config.toml
head_dim = 128
bias = "all"
lr = 0.00149
decay_fraction = 0.794
MLP neurons of a small language model. Each row is named by its layer, matrix (up: input weights; down: output weights) and neuron, and shows model dimensions 0-127. Each number is 500 + 25 x the weight over its row's rms, rounded and kept within 0 to 999. Numbers have three digits each.
A block is one neuron, or neurons of one layer that tend to fire together. After each block is what it responds to, as a language model described it from the Wikipedia text at the highest values.

L4.up94:462457471512475521515481505520594439497502512503485550456524515527525497516522495505534508480464457538474487505493496473508511515492542510514543490521481497506558494475482542541403489541498498501482506489483472499457474509470481524445503481481503503509493529521495468479512486522488544522543511516523502522463498490509494508492521501475491547507497533472494470532473478482506521474482
L4.down94:466464498523510520562492497528460522515488529501519498494499503454492491507498481521527509492538493486515478515500492526518504506477486484489523540500528531490524495445491479516515499469452504460516487508513497491480531505509543482523495538472547511515504482473491484491526507480519526485500451517520496469505491485453527514533526524521551445482503504501492444477532504512510490472471
L4.up162:468478450459465497529496475513474471517498504521481489510541538524508487541513507499490522498474493523535539462511493523463487477425513501557465482538449483495514526537509530544510471496523513523460486452487514517526495480483526498467531475451516476465484507476542506485545475552477541461482527522503539538466507477451490527528476492514479498495482500490513517550500507487524488507489
L4.down162:508475484493482532493469503512495532478490492513452503542547448498505527512469471487517495498528480472541502461463510491527518515542503543525462511486474500523488500497481486469476494483501537518458537498550502474519497461501488490507584485503525494524467484480500544522524508503490484473519505555514500500509488506472499487517481548524456492484510524520494516459465491494508509540506
L4.up379:451524502500487541481519525460492525511503480467500496486508560498498516527493479476520485464509519495501504500546463523490534547510485472499550504495462519552543546514476528532528486499486500516483468459515516546482483496494524488449509522518495478465499480485501536486519503505486486489468519506516528515503492507504508471512492479463475563508459523471544503496475528442544501496481
L4.down379:545488488478559455524464473549475496538453482526507476475485457522499486475473494531488538537501495512471509507501510482508506499496499454535499503516566514481472477506500500473451455517492486496531516503485515515503503486465513535524523489522508464500491514535507493483547485456518477496492478504492514520507506497498488484518504504499525500484417470528490486484525491550439464529470
L4.up451:498490510504491528495522493492527499482457521511501578485510570573512510502483479506483507472507459514450488537501468506458564467490534515481520498493512516474513508544484530502493496484493534512503471533456520483512463492490545508471517472507512506524536524516484499512489512518473579493489496515513529543493489541453500474506510493479474515477505428503500467513474475475487499505480
L4.down451:469480473433467512516479503499479500494486525543496496503519543494513519496489515508506514502542503457499517484521527524520507510519522480486493577462495528529451503520483530505528512510457462519454484499505531520516502468533540483514501514518511514511489516492497513486509528495523520493492499529501452536560475539477497520506481486456496486444468480500466496492542503529510506525470
Responds to: Preposition "at" (also "of", "on"). Mostly "at" introducing a place, time or amount, as in located at the intersection, at times, at least, sold at prices; sometimes "of", "on" or "attended".

L2.up128:506492512518487520525498506497476523483525492501526527491524489498521464498552508542521514509471506487543494508482493489515484424484525475549463497483475455526492479511513512478515535510488486505493497452497523515508493468484542532497547545472502503545541518441516490482449473503476504485490498486544492495482498506503493496489479487524519492470523529487499501511493509495534500490479
L2.down128:520523503520487489500513489504522498531454496511531526488474489480506507450502456522586505511499480502467504502484509468527492464492512508529533480524534486547466503481480545506502479515488509498494533440476502503491499467513516510476485530488509504515532549463475533477516471477550501459502509504500515486520518520522491489505516562499461526466498497474528512510474495517490540515470
L2.up165:500515469526493507502503494496482504499502536512446496545502488509513508520505515501502527482474495485492474540538491528516513470545470482505501463496529475487513508493520493500508473503481478532474434501462520494535475469502546454510522510510485519497538520516530505497536471495488514519510506500502483492489493502492524488444514490551480509464541492466512535489480500472499515551544
L2.down165:489494500452514522509503481498497514506468458483487498507505537527464470534512471478457515482490488487520533476495524523485506510472482518521512540488447490522472478471532519495490496478526523505476529516515512505484480470496478495589476512489534511552491452487465445506462479544491492507467535496537477505447499518481527490474521500508501475510485489531493441474478485417509518473460
L2.up209:499548523516490517495537513477450488513539529499512518486470505475528455486515501513535528486501505514495504513502490462496483510502481520511535472488527507498480507521484478501488468474521478520484458451468481507501496478539519513460528444508528487486529532488538504498492482514456511497525529524498472490505488491525504492518523532448500512517485519462504486538499473463466504523500
L2.down209:470499526525485480497478506521451507494458512529510484549494486523512536483482498494489492509485486498485488489509434516452493514538479462464467492523495523505487525484502497534527467565470502476490526497514498533536498517490516448525479522513515486511514513512463499476470507538520489569502499450489509513512498496467521508484459475538513508505510457514533536498518485535514486517512
L2.up280:539483486489495497502488479521473513509486510505481487511498489513478443505478506517519492480481501476523518497532500475501509497547504509531510493474524496509524511481496516483506480535518452508545469479471513512513471510522530503522510489501499479538513559441491522500523472486506522489506513504454526495485487464554516512501535500510489483471505492492497499505496489501488499548519
L2.down280:502465476484490478491468484524483506526444489476485558514520463515470525496517484506504494513483464545498512471546469507469533505526523473482489490546504500482516469447536535482555500500513507491474500486507492501523507466485512494467533518492504524505477497518487444521464497506526495551537498506532491523510519462531505511500508494504486488504463506560513471480477530460535549504508
Responds to: Separator before upcoming numbers. Spaces, opening brackets, pipes and commas in structured entries that precede an expected number or parenthetical, e.g. a match score after a team name, age in a table, year after a date.

L7.up297:500443467477474495496461497484529499477478512499531483491506533471523490487484497483511502475500469514534489498536520453545499465486480499533479508505524521546516520522478485478499455520480478503516482477492521483467472489511488447535485496526511530525513499533525504483480474501503493518511471460539484493493522451500508481495521486528496490506522484480535511489472480480478501523494
L7.down297:507514483522481491503498462513489515514532553497501496468494512499527520522480463514539533473465510488493550478489506520549471461488480505492501516495457478487490472484487495513499476483518524502502487495518508499509505488539480498491468482515507500512495507501513506516504539501523499463515517489508493467497480486513512514504530485511477454537511503519494488503491492509504477499533
Responds to: Opening quote or parenthesis. Opening quotation marks and parentheses that begin an inserted span, such as a quote after described as or called the album, a year (2011), or a score (3–1); also sentence-final periods.

L4.up149:523497524507548555499510464487517509515506456501512498464524456491503494463524441478513464474489489522483495526519500460474507518530497487493496474516443534478508470496487518427503516485523523529497477527492517502478513448523492475497547433504535510486527499509495524528478506487492498483514524534505522496480441496532501526533474472473472497504482522470468486478481493470470529503486
L4.down149:495478520537507501519500480499513500489548493477469510520456518459484521493519531535527471531499504517496474473477522551500467517502491505495488547468533506556496463501488475470499512514496513432517485508482467474529487497520477488484443559533505479533495504503490491533507485511489538508498492499480502477528504524509559514486519501509521523461548510498488507474488478484439456509510
L4.up343:514480516510494535498483477485478517511453450506462490538508494468508481528527454508519474458487499529502502520513473475509468473496465493541506458522535516508499491513551489480520471486476493500479492496463495516456531474522515492504521435524497506500526542485539484521463456530492508484522543489529470531511539504523519492491462465472458513517490518475508489516502501483436520540502
L4.down343:483492523534488519510518489489477455487491509483520470555490522485499489488528509477547483500498492542493511526481544520472493531514549477508495532474525532513464511515486458452508469508470473445512520460491501492514500480527478430515482512501469461492526533503483549502508486524548493535498515487498493538510504461511539524542508523516494527502503531543533502491487495535460503535525
L4.up352:443502500498512488482494532491494512441502453524474513537504510479501492466510515499529530458477504505538488532484483507480518461534486501513542488484510528474486474472490548421502480509505556524446533510491443533508509515494527479526503468520525489493489547494511507501459484498524494474518532499524508500492516496521519561515503464517472494488491504505494520509508498527514524502486
L4.down352:488481479503523511512531441461522498510518517431504530502482477487461520523489489503488447486504512494530482505518464541497493495453483481491506485538472469497510501537517486525495505408487501505491461514502470491498513494519478478533520515519481478494499468517517508513505528524518461534528515511491527502484478515536481480490473504530547494471515470512526463483500535469480492490510
L4.up457:530473506473500537512532504487499474511509476457491480491519516479493502545527483521460509517487471474531487526513491480479494501502457508498486508546516501485488460502477457483485500489500514495503467495468484490497525517520486501495506451515468523487470506500540519529505472474499506512468513490493455473507467463465488461464507480506503491498510515489471491499529521491459474492508
L4.down457:534526503500492465495581506525546495516526456550495498484469488497494525503495510516481519500477498553493534517512522502481472491523525462495504479550505499507520509464558507493475487541471459491502469514485475526510516460469560519438488496490501493481520508495506481470497506499481498520516515546497501532482505549524526485483520485520503486529508499537526448461505514502525539508452
Responds to: Separator before match score. The space or punctuation right after a name, mostly a football team in match-result lines, just before a score or quoted title: Milan 3-2, Siófok 2 - 4, Luis "Louie".

L2.up10:520529521530526445469519546482529437514507438517531524544475499507502497479496567475495514469498504516553497482513501486525519500516546522487500442488499512497484482477540464485472469489551527505527515477429509518487500470499501551523543475505463544495503540523520462497470535500488502495498501510521479481515514500504521463499499485510450499501533511516508484516496475532489539526502
L2.down10:503510530508502521502468504469509498509481498479481530517473477500518491490519497510490491511466498474486467517491520475490520515475515467490533453466552458501511506504492505467508480537502480526508489502497529470468534505492504482520517509523518512471453537471499427516492521494453551493463457525501517487469488481546478498478455497481498476522499509487535497513489499534486526507451
L2.up210:507487468476514450521460519530510480517509503474524521513481480579546496478483527452539502501497540487480473516529480492512520507508501509504466491511540486489520540464463485481493486487505516534513491492465508525510472444502496458502486515512484508501472511494524512491501502541440548514482513503481449502477505468517509504545513499496515509539524497496542505503456495428493519487511
L2.down210:550480538508553542470466504501529482552478478514501495479474455472511492481479492497506547508532514516501519515498480475527569493544493523517524485467504499481516477472487486508523525502501514510530439523483487501539502445513489451496481458466507477529507541539475518498467511481513537447521516532496506469479475487545508494482515514531537514512469444466494482502433509460496488512513
L2.up240:561478490488506477474525463498493437512525487470497514479525449485492490449508458480487527522501506535472503445486509521555506515515524451503467523541481512499515510544477515524514506547520504505513501491482534471449487502486464483506527488520457537459486507475532485499542502511508488500486480489531531512495465500469493500526432500508491548515499448451490540510501526492515497500483
L2.down240:482519468485466475482510501456538482501511512503505488541505508475497453519500494526493486503470550497505480506509526509492481452508465502482498528528484460476531551451484512540497504571506477532492464451489501459473443526513477496507479471484525498492469527451502475485488512532525506509546519527519486521468537479474485525483506536472490513516483489471535519475466516470513547474511
L2.up458:486498490472541514524510470542528455468516487487482506532527495531488500459495523491525497444510538464506466476534490496479509496528522488481517485487498512499510537481498470514499475512492553489505501492471515449496511490472501467501507473516466541497446492421519493495522518510535495531535496467499475516496505504496484501516448486499488521472548456504492451525504480486488508483518
L2.down458:492506518512513496482511488473510491439538534503523543515488531479484469499486478494530521476508501515517524511521508518490519501465547524479546507481505519474493503530463487547469479451483531496501497476516473502489515494537481505499545473476451511471483510497517498482464480439484530460517490463492472528472464424513487529516475505504469535498480527484504494510507533497512506542499
Responds to: Negation "not" after auxiliaries. Mostly "not" right after did/was/does in biographical or factual prose (did not sign, was not served), plus "not" word-pieces and weaker hits on "had", "was", "life".

L4.up84:494471503518542497536561504495522510521453481467522518493486522520485537515516501447514536473490463483509518528462489463487499526477504498503505523513488502525461539453512486529516499488499477512577489492478483508477499536529510460475514515526568498513501557442513509497494510489490518481442556452522485460513476486467564493509511519506500502506525475488471507488469494506516531518451
L4.down84:478501514524451491536503511523501526503478519461510478527473502496486481505495499486476451496514548479513516466494504544528513518510520479498463489483498503512493471536547489503486542519509491480450534490453513544563466471520496483522521531468517466496505485519516472466514484483502503483509511494455504493495498501539474514513491511481457509515487533479509505507508508512515516476514
L4.up115:492492473543502505499498533473529489490503509526502487503547497531499521532590502480514514510458502520502491509510472441504522514485488494529517530504495530475473505462500552482515500485514508515524494478496470545465503474506452487497498478533517515511505534475498515496530514508502522502508532502498540475494510470455536550502516561493511467527489491493444489486490478492520524507482
L4.down115:487504504505474512498505533530467506537527504489552510476488522514523481482480506514540467483485518479499511496492540551518477491535528504456481492450500520516529495511490493514497528536490461523504501463479540512519463490515464515522487519487508525494499510481542523470532451514460497504500515515500498446447469502508521479494482515499492496505462466517547532515522482503494524449527
L4.up430:500528484507489518514500513486514489525437504510487505529473475497499537509567525509524522513487498511532479534522485444490474509498491480504507546503504532442516545470547559508502483494512493506501540520513517509475478490474484494517502484518478532499478533479526485527502519495474489475496572543475535472482540509498504479435487517516508507491497514469441480514487484492542495478495
L4.down430:515500490502478494541487497524465503501523522511491509579490533530458487491474484507518497492486491464513501488492515542534520513535449517461484506498478487528514468502475518507469519527484464491488548466502519509497496509515511485496554533493541524475486495489522520505522461487466456507478498511466463467471460447503524473498466509476531519463497465501536520501525466492504488489515
L4.up488:487487476510461518509510495503521517528467507515513490505519487523490501492563516511518523503503494514538483513480498435472522526495483457541477536498479539485507529482506481530508484493526525529532504573485496545488488492496489522474489489582538494507518481477528500473474472477475537455485519521510580481530515486521497491537521511504478497492474498511482497488474478527506503514500
L4.down488:547532513514484490529487501520512505541521530479492505494498504526539550470496519462507498463522484463488494480506496549532494500551498471510523491501524481472489490499480504509490518529502483517489517438507492496499483512501492515492498489485492500500492449532505494483513493487470447521516487520463459452495488509533537496477486477457517504468498441496520554515509501509479526482514
Responds to: Heading closers and colons. Closing = or == after Wikipedia titles and section headings, colons after infobox or list labels (Density:, 8:30), plus split word starts (dis, l) and object them.

L7.up270:491545472500496524531453506567511525492482539495493516498540543493590450488452483481495505497516541470474530497504445485491540489476427469543499468476507507506558512496494552496444492514471492507505510472503474485469446547486522473500531523500504481507509524505517512462531497514492527495480508478496512528492486521517478468470536482536490542474497488459487544494536490485530519518464
L7.down270:450511533502480504487484491516510483503481512467455532502497491506507474485522506471489514469489516539479495559463527481524530509524482503522523527509549502490491502503486559498501518542523514456480522499552502482470505507551488498479501496522529506472534502510487476483487459513500544514563531530486502511512512486466519505506491500468493487523470535520496486528486474536501512511501
Responds to: Phrase-opening tokens. Prepositions starting a new phrase mid-sentence (at, after, of, by), plus paragraph-initial first tokens and name starts like St or A.

L7.up144:548472508477506487489455501491522517514542500492515550507496473557526515492528493486503502516479526508477470502530463475533493522474511517463480518525531492496536524521551484450467518479474550485496486520453455484540487516515517462503519502503499514463497509469481530514515479499485554491481546458480480482457512478459493462497504475545527507520548487495523520509502495502503493499480
L7.down144:476480531513494511563514473501520534539534515481500460517510457494503508522526437507534500469526496501486498478554497507494496500512484492499483524497516481519549467490557471489491488529468471492546517534486466509509516447498470510486485516500470492508528528510451512504445465468495526475551547534527473482470490483512499504496501465547489501520539503482488475519487493496474465460545
Responds to: Pronoun or modal subject starts. Short word-starting tokens that read as subject pronouns or modals (I, we, she, they, can), often in quotes before 'll or 'was', plus look-alike fragments like we(ighing), Can(berra), Tint(in).

L7.up15:497545514551481505536514535521477532505452498536470489456506523492514525507490517497509510469489481515493513498532491507527527462536528478479512480500483555498504548541535481517472509519492492512524480506452479455465470555512523473534517509514563508493506467482506543519517444496478521494519495504487488486483484479529538519500473513500479505514498519513511480475461466438438502526486
L7.down15:449523499523473469511477520502480548450541470498441495537478518481496508529496532520499459541521480485506499458496500544479491492505492440522491499481461509528497494480552500459505492525510479507505528491523521505518524496486513503428539505540519513490520536526502497478515509489487518506478501471505483520519537486494525493511468474530433508476495465489443521469547524523479520488524
Responds to: Word-initial letter fragments. First one- or two-letter piece of an ordinary English word that is split into subword tokens, often after an article or adjective, e.g. b(ranches), l(oyalty), p(ipes), h(ire), qu(een).

L2.up33:477498534511494498484527534523462509533542509499503536480465509489470510522501563510514523468508488506530522494525477524483523417519513500482503502509526486477484548483516491491487477494506494505484424516456496492462486515523545504493502499515513481488507481489506493480559473514486494462481531510522520486479522460500470524459480490512500463513481511481506527491486504531470473517535
L2.down33:437477410494506513527467492502497509477453487508508524503524488473507554505508441488478479530503467473486485499505532497506478456499505536505483529502452521527501518537545510528502464519515554487514505523507480500516471461499472501535520538515538500518509495525456477509462527467477481494507454489532468537487509474485513554509536493522463511465482489507484483434499525497478502491512
L2.up74:451527507540500494497485544471478462468516494468525494486502508487473472551537532517580495514488500514517531523492496504511451451505518468477541471513501523522518527515470507537485499523506493493515480457489528527496527539507530560483542521475500487507477500477498498485464430497505511490517506517515494525491524548488525531512449493491513523499490518452498477506479476456502488492506
L2.down74:527479489506494485489496504502502477461482454544489478502537500504480512491522484506528534511519504543498474563453512481484464494549490508515515495485486469508491465503538496491479501467531471483539511473492499528449544513515480484486471509544546489491550503505490546519491473523532472528507468540513482490487500408481471511507471453435516530492513521496518475459538514522445522533485
L2.up124:498534546512509500481545486511485492547489468499519510482505517492500489503504536483528481476531502500487446509503504479507500492515495472467477528505511513505519456477504499523485513484496496495491497513516500483433442529526524480496521459469515511489517486480533513527498521503502486512469524534492464501537473499521489472485519479499464504504444513476523505509487461498472492530484
L2.down124:506488447497462555491482532517518508467515524490475515516500489492498521503476488498446501542477481514519546472497512505495511501520477471517487504516473497491492514470487520492501502496518480506494512508496491522528530491503488530503483542507526491479473519545458513480495495478520519483523467482536538504464527466489526498495507492516537512496507505543496478521531576467526477482505
L2.up441:447539516503471494498541515494524474430534474498504521499481493482473484514496519470523507475489492555505532537504482521493502466488521460546551477519519530487519508500483471521510470517514470572499523528481534482471503481469550517505474514498482507509533486516539526476528495512496504533461508477504470509508498488494503498483421445521538495553518518450517507502492461477501523520467
L2.down441:494507511550495493449490489498529461440503470533537486466507514491499538489519488494476532534467503493501483492498488489479458477540508515478490538512509481546538459497525513496463451543468488493471513491498476521492479490499540501481500470512528533481504528440501476520549503465504457513500496479539491494487499518530513486519488437519488549508511505489509480499474495502451505506501
Responds to: Word-initial "l" fragment. Fires on a split-off first piece of a word, mostly "l"/"L" (l+iquor, l+oyalty, L+oss), also "un" (un+iform) and "d" (d+ensities).

L4.up8:464479497455538509463523522538483505449475500481525486499505496526525495501484495454494475497490493461499503435540483509481506524454455479481483506493505513537494540473512489477534463559491512516515507475490500510511448486489472486494493499541532479497485455515506508533513510547450490518497491492572447503491487495524487481514495484496538531490547472478513510475494522481479488487514
L4.down8:494481498496499484495506520496441485481485510483515462511466513441529540490516441529465497488506499487544532530472518470511502467492480525534485488501518501541507491461480462485513484517504528468501540458515523529498483447476498480419473522504502552559503517509493532486442494483533458497517499461484493510498496565525477466510512511472508493448527514465499515543502485493527517516557
L4.up16:491443514500482533471481514558508498501466511479499540464520496514540457484518516526502510469504458492503467521544504449499532485500476505467537542492518468535532518481477525446520463566474509532469514479513496492484485511482496457500509480505510499469448475514565510529502490529482483511466520509514497503510455496479508485509513462496478539516470482487485482491488488456465481492492
L4.down16:486491502511497450504440494476461507432521503492529526531458508464492501511489506524490515486457509501531494449483488531508468465475458443516499487524459513529506493512472499430537485525489510513509487522497476526497509518500504523442418460464506537545511493449472522531453485505517496506536454490530498517495502499511506532530526472514510522514549511522494485498509483470531528502531
L4.up273:518470524523492493509526506501527495506480482502508466513494484520518475498514548512529486494536499493533490502528435507475474412480496458462511463502497509511504563461507488479520496522531520516487494469495510453463491521527491453540496532527508453523441460495498498485524475507488482522488509483494458525488480496530486492519476467505530490550499506425523502502505458466475495521520
L4.down273:473516541508488493470491516491493522520473489475516482500501489478499498505501539511520507489500500505515448481489510482503487499469508473503484487471513495509551495498438463476492515472469531514531499520493493502540489482504490490450513502509527549499450491441493488472470477480501484515532479515475467501488440540474521490498541483572474502512493505509515533491498530454522525531484
L4.up420:475518464462466480512493548504475507491445479474491479491549537484532490535530533539514477510532482499487502479529502518492514503486474496516516484511448474573545481477546506484502486562512535499511466493488477499494489483511471492455527502512496513482441496483501518520503510538532506489500503509514476496493476468529491492517469467513522575491549527479501537504489481500486518501513
L4.down420:497542497473478519478519492545486518506491467498499464530490508455486518468529461531531505474471509507527520512478534527500514465469534466519495526477519504497486481498467511509500469538507584469521479469528503475478511451467505469494481508496538515515533516509413509489440489479486434500508492442501511493524463520516449516555503480488510531483492470533496520453498504458477546497499
Responds to: Verb-phrase auxiliaries after subjects. Modals, auxiliaries, negation and infinitival "to" right after a subject or verb, before the main verb, e.g. would be, had bought, to cut.

L4.up103:474478497476492497520515525493465468503495501500541502489519533505514450472501509481525491481513476511511513462518480528508489513458543473494505534509504535523509479494508532487489474523505520502524480517450502472536452488478517500504512496503514474480490509455550549515513478524542503502487499483495493507511496465505470500518497468549538534502502516537520494481504500478498502502493
L4.down103:456527485544484493493529490502506448506492471499502503559502494482558501525519483529518436534524478486492478487479522468524512509474498517520450487498493487516545552514529525496473510497476497462479515515527498494508473462439516537474474457510512526508524493526473543495554508485496527446493539520501482509479486487508522506540504499479461507449491505538485480483504498497543496462489
L4.up135:538464508483493482521539511472508520509487537515535486538497482497569530500491462477494463465499531451513510494558475485481494534463493496486461496561507483521521492555526507464520507519493488488498497503498511488498465446559515462490484517513531478522523476495509510501516502509459522462491486495526494468460459466505514463468502506520523477533514511530522510502489521473501506519490
L4.down135:463475505497517529512468489509538502513501552462484499516490504498515473490533476522453528540465485488503515528542492492463540535466506456535575500483463526482508534475513515518536428491484469490509536513467516540494536486446494504476496485484455472521506475487541510518538482485475476484458500500506537496496490542542470502537497446534488480520502452482498484537517461506501480470506
L4.up309:470483496480524467488468493474539483504524511456536463508494513485497474541501527497538521472509519490514491512513455483508455499459509494516511475533491474514505521482503484453501462503506523505508494497506486530501492497514516514481499474482513447505453543475499481466534475501491498449518519495534460467424488457532531495506508446529512505520510514479527486536450489465521488506515
L4.down309:465471517542510478455495456508503516505473503466513475509514461440475502512495450523492539493505485508540456489512524512504530498502484480474524500496508502486529515518486456458469510450466506495495481488532481538530536456518526488478440450535492550491474537486486516500487469487525438511538533564510472478487492519471487488505515488527491500514499557492531496492484481465541488476517
L4.up323:511519509505495482547496500469493485515492492510571465461508489543529507488505502456541491472495539455492524449543481510490499528449512493471463482521517532504513495472496479492504463528501505485542472513494546519494484470527530501507491464501516490493576483450541512465530501511483486478480486476482473503477489472502498437518518484483523516510515502488544455493473490495478526500497
L4.down323:480486539481508511517521480475480517544472469475524503516499508499533495517493485443465487542519487515482478525538468475532476482458508468523514510494557492500473501533511503527465490445470528495509466524527475526558498492489495480515510484529514532472499498492547475486504509491459461435530516489515504491482500456491521497479540493538504505504486487456495494469555521476514509492525
Responds to: Mid-clause function words. Pronouns, auxiliaries, to, not and word-initial fragments mid-clause, mostly in quoted speech or song titles, e.g. don't 't', know how 'to', Till 'I'.

L7.up298:527483476532525535513518511532482516519478457482529486458550469479507510473514492495446511490515508493518450477509481500500456524468480481501478502499523525499501532495529509456460512469431477501519477510486512512536500486464497509527514479483495490496491511459475529533545515482520508542520469505459473485491472463490485492516509490480557495521524538489491550523512480472470495497518
L7.down298:448495532495483460499472484484446490538519476491473474492481532498489508479464476496476460497460516505545494499486515480477512527484472501492516510525497509454465536485528482522495493479480498520523518485528510503496495459528520539545498527513492472537515487441435482497482518517538462535480532492467486526498521522507472489489499531495459518518497524473523515500519526545519521490513
Responds to: Word-start fragments needing completion. Opening pieces of words split into subwords, such as dem(onstrated), En(emies), en(rollment), ex(amples), ob(tained), plus function words awaiting a verb like to or has.

L2.up147:490511505536509463541478528542531503499480534471451468527501522537548463532501521543565513522499476544488482520501500450473457457514450482502488453481504498524475497523511511509501490505496472510526487466498464504491463512481526480504489503505543462490476531472518517483502449514478547474515500500496450540480512480531514509473525490499474457476502526448501482509502524471508524518509
L2.down147:534532523470494489449466493503472492510490488471497488504479539459516500519560512560560482535464486498475461485488519503507539484455546536498518507479480530524477480520498539496518516494498502497520507498534468519482460521472502523478486503487510441479494515484531493498506521494482471503543476493493513519516518498523530519477485475455461540492405548505482500521513482492494544516481
L2.up340:471483526469483528521533491528472489504503522477499531509535546513520454531500466541525507483547513530475488519542483503498499524517513469491520518493507483512497525519524512466472510518480526515481466451497477498523461488512547491473493498472519481489493487504535482538459477520460542513495508519512485527481463452535517488492500519516539480482532509466468475508514491474496513513515
L2.down340:490498517458512531489494533492466508518561512474471485508485504464496487467498510494515483488542522492550461525541513475481510487466479507540507519506505514513451487503469485522503508482537492493505513478525489482517490478549495503444521514471503473478510517487492533464522475475489531514530501500509463478507463468525507546489461511510487531467510540504524520491497482491492510477552
L2.up380:474497469480507482557475490505492498501475504514470538444548515485570497532507517477535465508471420511495502517497471431472516494473466524505502452515468525481476507509488525536506477525507481508497474501497463498463522501519513545475516422512540490524520483488527493476528434516500505502530513507485500514466527488522444482478502491489490499518478520490513480514532494460497510501499
L2.down380:510489518506496519500514519511470506528538526456511450505485469477494480501529498507541488560555505502517480460504493512520495523496506490475525524509549514509527484495492475464520488461478536477518526503530495483519495544492530481490466471505525483516496481483520519499527532495491507510477482499508510484540461507450523532499486548495505503498488473542487487516463507492517490462458
L2.up392:522483453476472491500504525505497491465491508477474541500477543507567476494518532466491519490518478528472504498526419485506515500510521468477505524514470506491516487494513564501519474487496464526480462515518457490460494498513489496532504509500529512499519496476527514506528461523484492533541480487535516550475486516475498517489508508483466497506472490459516540505510507460525557514519
L2.down392:525502520492503479463486502535495484509524509505557481490457500509501520481466463496471538540502536495486501460462537523473515516482505496477479507504534461517558477507480503522450504502500486503545481514488511501505511520481489507517480504510509472522512508469494515489493499486515489526483467493504511518524487549512522500498531539463539546526443416556467482505484504543481492536453
Responds to: Prepositions after clauses. Prepositions opening a phrase right after a completed clause or noun phrase, mostly agentive by after passives, also at, as, when/during.